MLP neurons of a small language model. Each row is named by its layer, matrix (gate and up: input weights) and neuron, and shows model dimensions 160-287. Each number is 500 + 40 x the weight over its row's rms, rounded and kept within 0 to 999. Numbers have three digits each. A neuron's up and down rows have the sign that makes its largest values positive.
A block is one neuron, or neurons of one layer that tend to fire together. After each block is what it responds to, as a language model described it from the Wikipedia text at the highest values.

L4.gate805:496509480527409444585400511532509493512441497520484463492497459495505572515417472582471461494514476514507557441472568463483480448476490501539525571517521469524480588475460483487459514505478480473432371576448519478551511500540547504533514516439474459520485526522501450484530481490502500568460585496469524502499556461484511503499560548503546505498499486556484489529492532476469447468558
L4.up805:530502475569432500445427572415533502494455464513526469543468569487539489453530532503519511477542510544518513446510474551518510564547554446569511496506434625514474607533497474514400512447553402539482559491463449509481497469487495495473520473465544463476515537422486529478475470509539529496528504541493519546455381471482450476539473472508568493474435478533501536516518558498434468444504
Responds to: Word-completing suffixes. Suffix pieces that complete a multi-token word into a participle or adjective, such as -ed in disappoint·ed, -ive in expens·ive, -ous in unanim·ous; also some connectives like where, due to.

L3.gate31:545477450447427504477563458513481505454424502455447538512536594451476510491473418516583555548517430479496514536501544513521542535479482509484475436518463515483477460558482488536515486497511552474523507515490559463508499496516451549511531562508519470464500491566462588507461495495430473504405548414434518471425512533497542516517495459457515526507530436496596517503512474549513443496499
L3.up31:517434449445463407504578486509459492484477529527493468502509594459528463512581507514527560504514476491502541553510532431486551476501555522523511438533563573512421504506516528541478493458552562432618490516478521466477452471516472509482562609542525493558485529473512514510430469497459423537497420424443473531485544515525472512494462455515475523503546463584494529519533474530478463590504
L3.gate46:505536516551472493542506499522492557486488527565501522475508538457480527384452476499560427443491498574478517535570611541569445537526459514439459517438512465493530501508509438491502490583510533461460456557476535461491483519522470490584540432445484504467439553434551526569477581453511442464468530562489470476524520491522497497478487442493548509408479493536467509482550464465530521490452
L3.up46:503470474507495475570520460482573529468455488435503517437453518547545433496542518434522461497466403584554502539528583429455515528512509496518483515539527526485437567560452482541483492493529424548492548594497549533527492511479485534483525505541503535476508477491492469483558544499531522493483512469564508443400554550409459517450509501512497514476509496450463513531467528491478503557441
L3.gate127:529481511439543436481538482541477520438520511541576499495510512517486516465512490483541482483524460542440526494454508525464455476500547460535493498494415543473468537462484527591386471488501495497480477484530518511489465464522515447530416530510511370498570446485499470551532465491489485506474538403418525470476507491454505476450512456478506492445544469494518487494507478528474441465528
L3.up127:453486427524490484467544534466489530501484454526521529488550506501506546502655499479521436461561450432438540605521528528500465524521460496514462568463582440497496514552503482475601522486491516467457519567581503544538516537542502458521487496455498504514494482474459508446444542437465491543476480492476477578426454428479461468421552482481475427500469497564381536473481514506457578500513
L3.gate502:509536499418505542497407589442562449544513572449533600526489469519434508478482497466463572508553564501521521502470536500550471500488448522522452462490479527524498492468496517469522525436531515521468487536538501493515485551499455503516506488500556539441497507482528520510470488527471564531448481539523494466488541487577432482427449517484458516508421509510537516443550530551488534555464
L3.up502:502516476533524496560503528446480487541601507468525545542589475490465544545436509531536570530464580585522536547520530466446483464536439509518537464553469417532496477470586520569505536502475523470409490538582487507503490466500458515472522541474484478511534466538564594483470502507546522560460533433530511440478494484533513494500475487499524522430558530441459465439463496450518523548411
L3.gate1126:541502527475525543485552605477511485484518423463494487545534486497522566525484496514571527452490514475541496558528465526552562565469491478434465423507488509488536505517499467565491415500514513445498486540530509440497534474502433483516537539532470525486417443482519585585500476492504506499477476538506533512423478558493502567433528423555483507491517490535470473497461497526550488505548
L3.up1126:503513563495471524476548492496518475531464596535465531460496551458506530562475539556410529447509504472416577484497484448479515457542451461564570507494425515579556538480488538497481515535453520501510486474502521543502475488459540468500523514477583532491470502544562518456435510489483497460477461507520515515452533419529550402575460496447497538489496550499559571444515467502481478428504
L3.gate1135:563486477500485584496548483481513554492535522492484562493463442427467456523546475482575464486510452446466599482567492546509490462502498439517532456526518524486494459497550460416539442490491486490536547466535556455475520511460453421484520526476531487478493552449512491470503527536521495565438499493531528473472561484558531479517522471501553479531529477473518471481510482524503537545499
L3.up1135:515454447443487521476537522552497469530433515516537547490593540417496531423479534562491538537483503448442511502557457559447468544420490468457429485451465467496514487548446525426493513491456516425548512484587496497488425476570431479468523484485543551475515433547471506500517533588495571496497393504523428565488524415508504439483417462556511533461532514547489543532571445595523562504472
L3.gate1165:502514474444446495528484522562510511497518530503509460484568495492463486449464504501479384507471490494488485501496483479496469539479486588510471536577546502467493528480503510525440468477506533538524442482465455450439453452494476485544518522553491495505488493566478439495477484516483449496525454468495448498473421515520504499545534495535512572483472623423455493513474555478483469463518
L3.up1165:506552517473528553521455541494593540487507523504518451568499519469553579484531517533495492470497519571481491523488443481512481466483447472531470486535530495491480435452471446469566453480472520467559500508493516507577434561509493527450571536493482500558569502507520494516482481502479531519443466489434432451560508488536496473536471501424491581536453494549603572556511470471594507528466
L3.gate1195:535494526461442512460488523524546533519405457486508481535461473423456560507535459464470508544422550439443506494495490520482550492451532465453587546557497504550377484542523474536536475482465476524524470458396476517537504506525481521523565501534483557555568448462446586532548517492469484580496448497530546526461485484487591420521434536479499508467533450509508550473470513568532492498465
L3.up1195:587497499576505556522556439537469511581465526490505497478461457410605595484490526471561503493524478490518503536534473539537455584535453544561456500552497432535575526446463523502487480530495498544476521509463506490529412519444512516492452519523495504546450464469476496467481444524489462428533452474480524515424512489530511476540565541450477511483472457499517475438492480502542404469524
Responds to: Nationality adjective suffixes. Suffix pieces that turn a country name into a nationality adjective, like Romania-n, Chile-an, Zimbabwe-an, plus the period in "U.S.", and other word-final pieces that finish a proper or category name (Telu-gu, Democ-rat, Allmus-ic).

L4.gate1121:485514499444486490500466467573428469552508479539549473488424533534506504475474527495486409512478485491507528472516525512538504547554493475486391533442511485481557459489541466545462440532455493463472600513463485448482475461528460568588511520488492480558507478534511470498470478454555459430495450498449507494463497462551513477524513510454470483531500415538527557483533466438528489532456
L4.up1121:475560464443507559530526561548509505535482557506536520489488543539533438492494504502504529560472583540449504533513514534518470489557538496489524496549582512466587503551542441482497502492523482497462522481511463436456490492452536478509525554600473541493590389550461480542532493425489568545520487431366552460488454517504450466494454485498505446570434484447567533511525466482484506530542
Responds to: Noun heads and word completions. Head nouns right after the, a, or his, often followed by of (part, film, career, number), plus word-ending pieces such as my-th, mean-ing, and 's after it.

L2.gate117:553486561527547496503469486468478558477516491428507476503525578456418512514492435478469512570508488482487534539575523440481487464519526556546528583438509546463504442495537549522452548560521489446534511488516503537481497501441501487580565506523497455506466529470521541504540537432459488465432494452518499551498501498548510508577511482491504480420548531474475558409568541467556459522437
L2.up117:544488607517526474608527501513468530562504503458468535430488443530502513541537446458514506531528464452536536587567530492578526450492462558495535432503483507515500538529462485468446469530491472441527501463526500516441513450465441496604514525437449432464481451502505525535450439454493515553471466457517533504540475547541502509469499445428512492497523500499469551476476491581515502503504
L2.gate153:540502486482513538541506467525519512461529558478481509426506608532510524551519493487572507518493431545574447562531520515532514494508489500447493476494497499523504539513507452495504513464408452518473499472444457513482525492449591464587542501484466555522532532476538501497500519464555494489455516450504525451527437527523583465492544544559455500437488508506526501572486485569472530499489
L2.up153:503534481518462506495510413520610508504521484540456564423483590527541542555557501508408492563458532528510471569504479443543479521593539531484554500493499460533505502521462507502471500434499509481479489516534513524446530539430514474551547506523536532574560493456492516482541476483574603511475456438484515476408437484508497410434538507470496461521584468561500486475528473511483466502501
L2.gate190:506473503454529541468504477479511560463492464489477535591588474504518563509516450486509511515485472445527487538492403522424503436465468541504504468464472472525451480560472534523525538536480467551509473525491526373464438460505515513459545488500528413456514575481526460502543429529508482499447482462485490515330500492484539556516443548542494466512536429475437436453522557550452511515481
L2.up190:544467417518516487481531536509463523474518488502558538501474461489463476490506499518498553506528546436500476544578460500462492536566443517475519506518477444506511590529466497504523598485480406575525524546495573546553484454453516489446524460499547397436513508517537581432499427555440536542445485455475473488415444481438516453418460555498481509470469529471439505435487506535476452513468
L2.gate230:520546507483456568520460535494482539494514519534520516466464575541499523514534581561524521500523479478458457451499581491447556466548507475461525558492512540524484547507547572427498508532535464526544507552465553518435510474512548514513527541508534447479497511556466536573388507468496456485453519535516483509437540526502529560467531541486471472446490543475497501541495571479418475566492
L2.up230:518446494593476515498476495545464538501528566470509530507500522540501547515501518430530514523559549485536470459510557507418486461541568512496495498449539487505530492475550607533407512494500489489552467499537512534465530534487511497514512537487505468535449546454499495506479536432584467498474531572503486396442459497505510480562589474548494522485528433551478531450496561517489495573513
L2.gate269:489461485394506531523475572504596516597491550507505565535444490472427529515542513460537500468532417451469533474465523492535496536479566483468596549466457495498426553508514432469501463462466530503535529485484447525579525438460469583451471509526489459465501550493485569532466533506534593490443454513481487424449471521418555476458470504525497516507444528536440508501440510538462522515511
L2.up269:572511478491500560474568519467494531506562592486501497474431513544493510511507445480542545478492520499484476512435500446557464509482573545529529483508438523502514404470475398564446443511521472404479532562560526481421556486491520482502530466499481480498525539469445513507484481573536476464498581534534421467467482494545523462508525476526545474595512480559495463469525443431503610546552
L2.gate666:509454563452553452502518479448590541446449515426505499457444505509538510462536453542460433514500481509455530479449543541537480435592423503546555496494458461398541503510516415476527463459440497560489542600480583521536446474532450504485449511491467557551453473418428455493502524486471518497562532524510457533517539473479558441544479451507477501489574507503487457547456448552455503481541
L2.up666:523457530464493493489451468502579502504597511489481504486513418525531487505536460475518518540503527508483513533519533525497509369525434513504516488529459409458525522561495374466518485481517529568557502559471562539492493511493519592463413466508475500565518456499457465492458535536520521515524563548487535455505451497538553435536501491498466455523482480499472542498486541452474415478489
L2.gate707:567506528475454528447628498465500448423479557504461558543494541530517466483528481555490505461465503505519547521481517441448427481493550528461541490545494492489436450536423496486495530409474447494471518479520496477531524496568547473513546469538500456577499481478487503456537548565485463507468549495429493522438463449528565508543503530486537494509407461513463490479501545534578575515580
L2.up707:505496461391552566509524467525523469496437548522431562526531479511609541525507478514431544489496566508536397544552537494485495480480513511511532527549556530500463467511542504529503494465553478548483508490535512530530540471590577535505502431502545473507510534529480485470574515506582467497442540531440520470452490505479489553466441446517505481474417513536494561558457468545554513504509
L2.gate831:529490550467473579470448532483487531497523538429475563459524558556471519511507462515506463500460509511525514539547479531493557476514536507454526563474468472530512484560401542487511591432556461435460546545463537552502479536522610502483478528441397445501488507497534523499535583483523501520516519457455565535533382512553551513466529548538544528522491518501451492465390520544424463448431
L2.up831:502592529510436512448521489471489500463499588459483580511470525517515509483524476546462403496419489557554457489485466527440475442541471498442514513527540438489418480567469484555490446516494466484394549522476570528521453469468558505522508529506472422548467523502529495501461529527463492562508514499418581564514475544519538553551540515546542495557465501493439504490448492525426459519446
Responds to: Word-final adjective suffixes. Final suffix pieces that complete a split word, mostly adjectives, such as Romania-n, Syria-n, expens-ive, gene-tic, operation-al, and Me-tal.

L4.gate732:439522477519615502485528508488497557515443486538536493511510535553536492513591464529572510534514514455524545405582538485471509532499490456514507548526493541532544525501513560542497502597485435488482488489487555545474428494580530452461567498506501533541569439470472521504510494453551553533491459516481472545563463507506538491507563499510602489523482530544414493458460529559450479500481
L4.up732:472557419544582513558388467479511458423565553429482504540471539520457508547517527582455531546476504457465486565511453534510550497566496522454545495489494437512576465443517567516541437528491488458488462505473523551487563521477456486413549506484553525546513412484473454534538487471533538464473487501475457552519557485530479529456476459471434509543496456595508504561427525472552498527448
Responds to: Mid-word fragments. Short subword pieces in the middle of longer words split into several tokens, such as care-ta-ker, trans-lu-cent, pre-ci-pitation and data-ba-se.

L3.gate57:579581475473539550462469483528474503501512568479495460487481543526508504508534563476509528515539473424436571491491591482492461432541497495530485514593432538548594526516447534513474492531468467581449557540492491517524459436594503542560462493556508506525581455489511576560465493461474449451543479534558500512459498483477459481543486546506476468426477495475528515533451532506479534541559
L3.up57:473599485560549519528460503516466463508483527475521546439529465492447546573546518441430493468516554461503505524465507518532482455447542502522453526505469504503485550505578502471482500591538418496545501481557450479524500494518495444465457534460581462492488540555583476457524508463461497554484491526513537495448458489487530542470436528477500449484528525459579518455478568456506475469476
L3.gate417:491586491558496457527512644499423507513546532554494536520504501445482496514547454527530553521546482550490552575452497503487505409557506446529513516554536526475504477490455498451443489493560511471521399497524490556517494484453481400558502513514475454499517505539528503403488479533491472502492521441547452550489463484523426497479431496479579482480506508557426486493521508557485465518497
L3.up417:501515486537442536509461518569506522565481512574523493520525456506500509470489471516459487506530450475544471532522555542491464557453460423466561462486501511523438464469542542565501502510473455525550479541520496491558470480494510501521560550533499457473465517458478475490461419507481500536514452503526532465461537509503502530512449459442524494481482496492483515483474549497508517487491
L3.gate531:509506421445453568482505516539450501453486457539521507545522534498628470464498532525492500524486465488513509435466527507478501446520524455532476451540533479496482446494526472446525446510487504494522549579519527476520493414457512470518519475536502524495534521512492570607525488492608409558497498502594531488387545467452558486569511611528484531566460495521534539495542579497507509508511
L3.up531:475504528482476494456545504547573407464570469533536537495516536432466475479537547530428508459550535421508473515491523504496444490507487382529542463610569429524490420529486457464458478555565566509525524499507497477435555519550457554491453488474453478528492469460533493560448459522444486478528548484444551489473556543517522548513486556470483490501476480490440522499507435497455469455479
L3.gate542:479503513497468569548505573536535568486459439451482497483503541479527505523526409525517454550534586449467495535477510457512528467496482555476521506519442499484463459500486489506394555502536518442500476498487564468500477422524493500517442471533483532517502565522499499535543524426492484504488534496479503529556435531434478552466506481484558493538470459595409450458491494489504428504546
L3.up542:542487522505503451550441510568520505466503496495440507458529537503535499476505528439505497603514569383508464526489452468502523521492491500467553454560415507465429494449412545454514535527512451494533496535549494553526459569494479437518507573473453475531511509539512472491529474519502506510433476477552515517582549437518440532464550541491477569549484520496564492557433579481466499470456
L3.gate718:506505465517445449511507562495428468543482551500442484519561571508536527524529440460491509508612447526407526504502480435524463534566520532494478468518431611478511531443428463512505482544572452511518479476465528462435458458569507526558546542504477486583512488530496458496513434555483416462502576493502542562511449473501482536512573545500534548449549438508479494467505496515540483539467
L3.up718:457506444549460486511511544578480502504405435468554519588527544504530527503540481483504537502535449536473539468485446480534544506516498513519529417524556513448521523511472520531444534461497435473520349462479538502510516466487486433499540475495539510536472501521516519533515486572457461554484515455523493567514541507489542501471465376491456505502543521532537502454529508507443505569522
L3.gate1140:464505466453467493512492535552484483505484473456530516440486487515439524486601525580572509537447472462436441577560534511429556505487517525512507497552496565555461492556458471436507480559505445517566519531463504463428542542541517444519450511441448464509543530438477516511489454509436460493498599518475462448557545484511508488431482520495464507441500502518533471424505498442503506509449
L3.up1140:561504470489480451514475582546475493481559574512512552531506525364511433534505436560484563494498482407488550509524426478548488531418521535512574513542526476507465448506509468503409490508486515510513567449481464517463482546500498532479424446432468574498553610526483435525516485465511560463572549529503486513481463445521497512494492486552528478518493557487443515483573552463520496539536
L3.gate1167:455468527486497500464469548505528462520443602439447509493531486500484547516562566485425493601486525474527493524498493493565473460530535493478590464516534528447488527560516494525501433483487483514439501436521549559491537424471466557505510516472551526485480566485545488455523491554468454530485539473555545494507475485543503548481535552544495524452499535420598413449506513522411490495397
L3.up1167:514456504529488420499453530518524479534497431449496458521495502480464545523564536492476513499521561500464545533488543555505492449510576420466573405517574610482510447573478514484505523482496498508528487531449509472485543540570516519485549509559535517604497563513485428484481511481490513496506513489498497470502561503508484473559448507500495466488567462484470507517509467553483610580501
L3.gate1184:498473531522487466483447554530594553489457436555549511506456511474544502528528457513512461508504516499463483518508473469444480475500586514492487528489526507591459525541482463496511481523484527554483482501486465515578590452518525504574495530539458537430519477435474563473459412531538485496491409480479539502524513498557565443471448542484479503489482495556504587451438482493537509517512
L3.up1184:546497441488504497505458520573500554486444513484511445509526462478471514486543459540419506544519460461512479524544442500453461488506533493444517540538538499517520474489533488485529487436526545510473451461494503459512521509486492518531551541451509473513461452551441488515512519481426495516464588435490495523498518518485537446519428418505563516471569503596440583466531507463504527485520
Responds to: Table cell separators after numbers. Pipe separators closing a numeric cell in wiki tables, especially Total and Turnout rows (457 |, 2,996 |), plus scattered words like place, member, seat.

L2.gate26:523522488547566616538480446481513566488532488548487489516439409475481502491470477521594501589507532446508493484569559536535540505535439490542513474475519504559459469529481518488516513523491493513549493499541504538571534497464457487518524535501525471496495549516551494583517450498466545433471524437482483542510532573501538491561473521455544488471442546541496480473553525516521515483530
L2.up26:526523481564532589464461486569525455549517547470446496488451434606424494569584504519480490553457519459505442491540483536525537466507501485503542480490582512579495471470466499466495464548518514490530551500513521487480523496495416535492460514497539484487456492543461443454585463503512525417468499486491489445476476560481541477527472497499500460498508487532517496535515523470387561475550
L2.gate491:484513546453568531560501494529508527499509453507517491473530499520455514443459553476453500521553397487452520417598495516483525528543460480487535522459466582502550486537515445497537501497503462460505547501477522503515540570475500477509488479508537533500558468519455569544467494543503525369505424469471465490459494525538524464526482533514468530501410426559502464568537446459470545464525
L2.up491:504477445488527494536444537478518523557492516514464532441448505569494517491505516504473454501584504497415572485563465496542483462479439517425524582401474594551467485535474508538514507477510430525495594486401493492458486588438504434454458563496526531521533530450421507480484446497480500408569393537490470509506420534505484415448472484502544468477545446548521507523480499457488499500516
L2.gate558:480471448436415396515510505533514480530431528483512546502436421498477495521469429474500464411515463488475517521482535516469517550507395508452512445575498515536501415491512518560497456518532454521533487529524487519467486469516520510457482516530440475589519557496479597518512468487470436509492456507527527470491469567442462538503594468538390529455511495500506516564498483480538450535446
L2.up558:543478538448429476548519489520493550493486558483483518522549493382446542496456529543445500450544520548479490514504453547531522513478500577422457452555493495540492445451495523604508482413473496542439449500492487530518495490487554563468457496489415478518496569520461463478489482527556468484479452504483530440565392454502539393508549470514477489511531544480540459528466466550464538480418
L2.gate650:447548505532580477542487468513458479440452456432576435437471458520484515435483555517503454490527440547501468496513523515512493526492557389437500483518548499603485544466454526478532566560583459535549506568544469512507472474492533516431450504499512540495495488518533518486505470513467514474528519464562515477433513448489512519473567498512488458512513498454507484454457480468591499454450
L2.up650:483537396523569418530513443544537486424496466467581510538469468486491495502492534447487369475445467529547487538445557543558460598512493484495465458549547560549502491487523485560525443541539460499594496493531457488485526496499538463435585506501495543476501513508497428555446498529463566455466524525458557442462522434469503487484532549482485500556533467466505467528483458499496461509529
L2.gate839:499535471516521576520499535454493497539545623533454494525463538521531483491460498499481521537476526509465472555536475531628540482574437468446510525362487512508495431495500503475545465470455460485505513491505490533565498542501532484523512527494486443490529524461428547455584448564450526427431515517528464518452513551559537538509485546499525525423526474607538497529510509442441507523519
L2.up839:503570445543491496546556512460509461477478594486524516468473567511537463512515459439470555559541506478410483468523422521587516478546442460464512466427486484520492425482532519471543511503464491491489545533517481550485454599536411474481463485488483510503536460543475488490503469553510509451516533524515469491457530489547532503515501555505512573465497479483543484494509526465464486477479
L2.gate1160:468512532496487520497555496545438541465536490568499538519486479505511464499495526544497448428536465515500451489484481500563547563538475477440502522561545498518521511444516477468557521576524483556489533523526554533571469505487632559516491486467503416506516471514492529524482499555484551523469553504574493483503475507467496540540518479541499524506479564589480515515499467459376453460491
L2.up1160:455483527506484535494489475507481555452474499475464498467504435505560487425433548515493431511496505474469405504597489440458590517507538533499447499536548533437512463551494548465532528560503491572558498556473505530443438423524551612471537481535505548455487529528502490493502528463477500495459436489437472518458485443505490549495477465492501509455525496467581532422514523597510480502547
L2.gate1164:533501472488540558548529373535494516466522506460428524453560496514494432503461499479459480460487429526492526455528479591547524556532524504447455462548554501532524457550503486470414517509525422492534518449467474528547486464497520542397541519408504438531499451569457521554522491562501508503576485468503524570498474512455476531511504527467425486526467511478523502497493562556571459543528
L2.up1164:478532465497528508566550518506516590427531479479462604572494520499536522443465507474490532517418422469502568562507497516479506544518473528585499449498498487500528432541484508466521485489503553515473503531528481552538444417518481517368554526470528488548501476484506448523509437478537511522520476520470520521584432466477502581526452483532473521513513585485509524524447501548500469556511
L2.gate1198:535529486454506516476456447497503519537527480446512457466481485495491497503480516486494480420462449462541470556555586505447532452522578474440500525519507479508469486428539424515470528527474500414539420515517501481507479509480510525469465574513496458482468489563448519536485516565535520521488541536485486515533520454475475518523517543495485536466573525481523523458470460525517510511501
L2.up1198:485511491561594432492462569534488546490553566487462531479520520511481493484485528476496588549426470469538511547443518513489537511443431428487536505577498442507515540504439536533452457520567583466536485484459486535491482466487492522471584519529518460500509516527444423552507481501520478505480483590521540462520552495567558502458562478487486458529508497455500446412533557466553504406522
Responds to: Syllable "va" in words. Word-piece "va"/"Va" opening or inside a word, such as vaudeville, vasa, vapor, vast, crevasse, Vasile, Vaughn, plus some other mid-word fragments.